python train.py --num_hidden_layers=12 --num_key_value_heads=12 --vocab_size=1375 --norm="rmsnorm" --rope_theta=10000.0 --rope_fraction=1.0 --init_std_down=0.0 --decay_fraction=0.925
MLP neurons of a small language model. Each row is named by its layer, matrix (gate and up: input weights) and neuron, and shows model dimensions 16-111. Each number is 500 + 50 x the weight over its row's rms, rounded and kept within 0 to 999. Numbers have three digits each. A neuron's up and down rows have the sign that makes its largest values positive.
After each neuron's rows, "fires on" lists the tokens most often at its 100 highest values on Wikipedia text that the model never trained on; "fires after" lists the tokens most often just before its 100 highest values on Wikipedia text that the model never trained on.

L7.gate499:417549526416492549528544501508565464543421499584482546589486519513438542518419587562567518548584549497579383494470500513480543541550550518518543550485563420441483395572559518419552351540521491517520540509483474510450451511480480552518471442482436471478479492509577539400395402579420545526
L7.up499:497493505388481409432509468624471463469492563526541568472486486450522565458461452468556486534464502530649523557463567566432465496546561540472468520434554463449507495501491616515541474377524578543572524557428445481480429495500465471450398493429558478501453538458486482459401445529428518417
fires on: "l", "ul", "uc", "on", "t"
fires after: "s", "h", "S", "c", "L", "C"

L3.gate97:505444501459482523451535526561437551467465386540390424483557466499433454522489504510454495572507472452445493524496526556492491545428583493567549535517476458511471521494404472525403459434487463453445525572427539515437501566521528502512602552411470573481350518473465478496546639425480474498
L3.up97:480470573522541490458448554503509396417405441567473462425423454500551488472539415522543531469443467380552528470461490487465479522517516513520441569511488508476513416521497528505475418479497531505489453502513400431395516537505419548564477463547527551573380505454502487482549478455610478499
fires on: "ord", "ar", "en", "rig", "est ", "all"
fires after: "B", "b"

L4.gate245:492435513527495511476453493510510545505524476454455480492475461491563555514534520479404543500531428475510520442439526529418565520381374485590422628462502419545510543460537556530428599628586526442525478554497518418508420463500418524551557495556596450482529435503545481406485471454420478490
L4.up245:500508396478505535524482562483521433516540545485570488446500498485525569393574531499606572570479519545487537471550556391497500427467541535468492493464439353520539539349487521546632474506498528460512550521406574567524391414506447543502512456524437545463547484505523596449426573518540471551
fires on: "t", "x", "eb", "é", "tur", "omin"
fires after: "the ", "Mar", "d", "l", "L", "D"

L5.gate180:585491474560442480542416445504501619514511392488465531532599479513520508513548544527444429560409574565486436452555484479476473522435537509529482485534536480530487547374425442503438513521511582467450535486575565532566471518474493539489496473471442484604487441565510489448546519537493496496
L5.up180:504450482533473646565516532497489511455501564584488525512497496471471592460530573501465529490530432440617535632466375438443469523486384492493503477530518491453563563547498489560481456490544482412487563532507424453493479487577484535523524471456473460473579473468414531377476484427513421494
fires on: "tit", "it", "is", "ear", "mat"
fires after: "T", "the ", "m", "Y", "S"

L3.gate22:442484513497533501489475552527503577578554481568561587489489536544539523448458428556503576415378512490552486533599574537476487501464451515493589552483508565508464564560501481426520560551462456413600504540458502502470510435506444528507532511492434446562476491479499486464548513526437440499
L3.up22:517526523509604445512528635469422440546508493581472435454550507596415533416612474529468523589541451512527499530572505395561531460486549491390541496521476634487602465401417590598609547550466459506500375523505502459482492475527513443568474459492567481481471430531430489411537446531547426562
fires on: "br", "ear", "ach", "ang", "on", "am"
fires after: "H", "h", "M", ", ", "m"

L8.gate186:373442443557500488594484504539495493517563484452501520569491534536457507510579480564449422474427542576433432487495511568524485469506449507535526543530472455579463427415481460470512456489473426520435548560522468499480466561628583432467491482559448512496476502454420535443543469437565558500
L8.up186:407456513487454547463523521469454512533529479544525351543513532527526403446537457440505507502492577542405505616456535450527480568471536438515430452479509520474462398468502473436536580512574523511532499431523537516431461504506510492379573486594502578474527647509448487514481487445483439431
fires on: "\n", "per", "for", "spec", "ros", "our"
fires after: "|", "ex", "ac", "a ", "enc"

L8.gate496:465531571543480384539605419463353464507602462500544550470597520455540457502596508469505521622527499495485548520402502484511432541553475499497578494490475471528497559472523521483572488549526563502475392536465501579486541435547475434393635457529476569428551544430505506439555442358551476388
L8.up496:607492488485529557472545559454465508545553433627496535515518539476548529425594464456528603495558460532590477537514528463455450472471470620505570548455492552401489462429500565442496506476461487519503508530552502546512532487464518450376491612507485517491549477435520489568480546541507554413
fires on: ".", "-", "fi", "for", "a ", "olog"
fires after: "i", "c", "ali", "21", "ti", "ri"

L8.gate227:494520570574416558554537501522497527437457491517457488474505454529485473513370534452506549547503422482460429480573522459487545411523497448392493631464552435497478492374524534535507510553448555545520534465440588565519409503528525439495523491501474505435476470511452469517514551570503442412
L8.up227:535571522484457465531458431503383556500456468410526564482508470536429403459495543524544488501528553513463526565454602592551434445484460513533569542475550469496576493596468437498525355480531559535524527574540516516443451519440466449426399439592471554638504557439453451494511453543550561479
fires on: "m", "c", "l", "im", "al", "et"
fires after: "oun", "t", "comp", "x", "ic", "ter"

L3.gate93:595453449452472499517453471575494561525555472448587538491531434451557497518536457476504490465473473494554569585471560478564582533621522567568605526538576509538572530606492500464588574444390555500540534442446525511561513561572379427512507477459505493524457483442534520486533541490507416510
L3.up93:568462585518455509561498583518467465536573525478508530456512582582392508420489506556452534454461508465492554535566418456518551551539469525467448457480420558537527474524444452411514541590504500430510398429482536526444451534490452441516525538518431478541464463535480416476471598526552428592
fires on: "em", "as", "ord", "all "
fires after: "C", "M", "m", "S", "H"

L5.gate24:498561491481504513458531501505472496410486595475439480535547489575440502504516470524519540432519497485502483592563426558401447515478424490437523536555539444529466336574483519544569501512568545380497503484568504462435578487543506582494515475519500424443426499408407464488426442486518501484
L5.up24:516500501452435528559480452412495528573489438501400456651395502475475518459552527538468506442443491490507399455515408502498527491487469544493525525458500475480514562531584558493578469506521520581411557591412644491502490505649446521446509497478459540586514568428411512461528526613458421494
fires on: "on", "ak", "er", "'", "ow ", "or "
fires after: "h", "B", "m", "d", "H", "F"

L8.gate135:504488528472571514447550541471498534480447490529552434545484479461536484454495547547593511410485508524515611471464533480467474460521506510383485504537495438449504580499535555453509492505571412435481465497604407569399542526457492517539530478490463533469481554434504556505484516523590497533
L8.up135:468403578537537521474466517496459473455424531490563513557489408489501581478445600438435463558448608493580530490448543514505530442437471486580425493442442423540508547460493468502478525467512513434533464530498478549482537514382543373494460514447487436629511538513562534471433488424533567481
fires on: "and", "el", "ow", "ad", "- ", "ew"
fires after: "R", "gr", "st", "all", "St", "\n"

L3.gate82:425482433555564524440431547549472496566537396512380502527572614547441522404417490550510498501448556466505455570414486437482514486380625484530528591522514548569457511500406546439481438540512532526435458508477545493491462464528541516563561444479427439521437447554529426479443513493464472468
L3.up82:523431484539605434543410495519496501448458390494461427543550555559537497575455465477472477499479510418567533423514489490571522567503585497562500522479505473529513386524438521460526446503522516472423475488488548551548577474419506512553510531538455406551549542480436526582424497544497475440
fires on: "at", "en", "et", "ow", "ased ", "ap"
fires after: "B", "b", "st"

L5.gate198:430469500437469498528410509554483469529516551479514492448443527475443349501411512483538583538538550464439467556567557509520553527527513488580462527581547466502516491473453433479524466470511427567409501442475584468572515507520579432367469456524488509501569562465461490596464475432462565541
L5.up198:439462585474458531457481519576440460484531455575510534410536461540627439485522475494526441559518473554514533559514541524457483542508446417481496591525479540548570518518486481498461524543584492459580492416470532520390561568579410469520594482540527558520478479447416532507367610492519561467
fires on: "per", "ec", "our", "c", "en", "as"
fires after: "ex", "p", "op", "Ex", "c", "enc"

L4.gate142:556495380484512521475465448503518419502511488451451461447441508484489488489511474586509505493516520514465434626405460514424566583438419583545523515568454537539486587420464557471516509512481504514533513527482527538518501452497565567531503554508560411450395529457463433437525505492390508533
L4.up142:457534447416453505500402552600543521500462540454541512411535537559569565400555473474507540393505549474445595550438517546442528506469559487560475527616497539495437502514586592526482570481512573463447587489476482517469509531491508518534518472512465480437497450588506478495548574486413462472
fires on: "e ", "a ", "a", "n ", "ig", "el "
fires after: "L", "l", "D", "d", "W"

L3.gate148:542425494434502539454516430500528446459427474562618502537480536429491531404467447536538458454474510515558591446556549480437554583557504498421502484424529490524504432490481483551498521524495578442482513540602455524511525562498478509438518532477447598460548528501497430525535519523426480594
L3.up148:495482398530500413410536519554569542473582467557500444626612575523479542452525544463566536511505547523510533508573547592512571524485615507453555411531465562510585553479507513554506610515504534462529527592531590540504515496548498546476482481534491545538513447463475530508445516450459496423
fires on: "et", "on", "et ", "ot", "em"
fires after: "s", "Z", "i", "T", "S", "R"

L5.gate286:533418575528464528400502529532515519519533439482455477477431530531425549551566521502490420530519526460493446377448445494401499519500448535417526438562558489546442544577541494499624607537338547411479522471562531503562554537524542480421510488518525457520517519517471471509491486443464589499
L5.up286:511484430553393542575455582515509559438523488411484439499526552412494547500560445522490447592570488466445589542430522471466473565517433570507513536480555540521569539476449515418554563533566508454410445606513470437479511480555454500522502505552477519445482496515547518573418529523526471431
fires on: "ro", "g", "en", "known ", "ri", "ep"
fires after: "cont", "de", "att", "Af", "v", "av"

L3.gate137:515497532478502461463541458558479466521516523536443541461394489496499546437529400466493457397417565469499518548570506666463462434460515461454502547542622402463551513587557573530526545461484501613468505466516540416496489604506443560504518444473497406495462590563423544500436477512476493520
L3.up137:594492550452538480493347450440482497531510505546464418489517510438400531455503535513459513464482548479478389492410474528494471494486490570495541458534469417524509545432429460430593578492420556513439502503485469489474580490420396560520518457483534400489551422497474560455489478466512504493
fires on: ".", "igh ", "ly", "'", "E", "k"
fires after: "H", "O", "U", "F", "h"

L5.gate420:507472472563511504555450543561613468488509444608591460576551501441588501543424536500521494469458573498543527508507441538559529444495517554548524420496506582528505592488489565511478433510458483511532555450496545474582467507628432515570554520457489412534518457531582550546393528576446613556
L5.up420:518487536454463466474541583577491564487477542504448520370545584509568492502567565461473518449563572427483503540514535512461494551477527483513418424486489483439455575455464475539526545542462438597569558405416564387560554559492454453552454521562505525434499447475495556473548512485507511529
fires on: "ed ", "as ", "st", "ted ", "is", "ered "
fires after: "call", "known ", "elec", "W", "sid", "Con"

L3.gate8:491488475581506485575542525615460484520499494493501531500534544521438551478484433447453481434476436525525523585509560496523523492505496501570562600501575489451561539597466548532554512466520548473535456523476486488370610508463474517552485474609456520517479507497569540454449529563444489518
L3.up8:473540497583445444523506523541507467492523442493444512549501570538499467527460388552559503435486526510513509584547456448459497494419495497475410447502555436486457540552395630460474557454469464505483442483549517475438433533437436507585497497550562428577450569520434499560449439507444565457
fires on: "al", "u"
fires after: "M", "S", "m", "s", "h", "G"

L4.gate407:518471541466546483473365611526564517526487506457406504486448422522482452511431528458469447529470562576448541531529527513516479572498484509514509464503523502478489447513532519565525587527460498515475539439364499512604448449518598459502467538342535420484541380525427495463542428565507465549
L4.up407:552496499561558474482509533516515449492584463450420436549609548512491485505489556449526566535459571547569369522518616510448526472606418553534549466507501440495415512503479554476475491492422345523460543487529564490553530512495428572556479488572477486524516535508491497606493439554488504476
fires on: "c", "enc", "is", "sel", "sy", "ing "
fires after: "f", "ol", "un", "our", "em", "ollow"

L3.gate456:381428539448519533512500544451446580604545545451532481491506495555538573464514487480452470442519590513455511507499572520509583441417549503402517392478505471397506352576507504550527471517472528494430469512500434492475560579514546441435553537501549555500444504545465505485576494506519498450
L3.up456:491573475445534518468517485504501447555467522477554494522412410528597445516469532543494608480513527504473443458520590503482515546495599442449567487458471476510504380549412415542511506443454519518468500605442458533555542497551488526450396577573540480481384480488569466505546533509545552544
fires on: "i", "ir", "ber", "ich", "ai"
fires after: "qu", "b", "Li", "u", "mp"

L7.gate390:483503502532429514489491566596561469411440567527558517463577532461513506505450435527487425467531481495495458499495427479387506461506568405430537525491500438534609489574556525454552539502504430476499517391498606441589487465464425504463448529457520447454452463428608530453559515514495473458
L7.up390:560457597433551580539516538485562594478473525565473484538554577503433508510528548481527467403515478478463508486513464503516504532449587524576448411545462559512527495643522470454528424584497503451506483516589495443462560546536482490594532456571472487505518482491488454476565490526494426479
fires on: "ar", "oun", "oc", "ig"
fires after: "ann", "en", "n", "l", "Dem"

L5.gate302:443482549466434502591495532523445442575482533567486411518441490455549548474548510517500513363498519571469506504541501519458441498518464492475469533552443501470511601586472588492538429530409525470530506564467550577540440550572514450430559599385526480483441487506486486475541449510492501522
L5.up302:398440539481449478507510452636516417481448585458571440506507569540543491513574497546465530492489589472526588522511496473501509464547489392497457596564531511460544607540542396508471557418524595503511532480493475530471568551457519449491544486523515528488420431497437412534536435491452429417
fires on: "a", "ou", "i", "iv", "u", "eng"
fires after: "L", "de", "W", "o", "m", "l"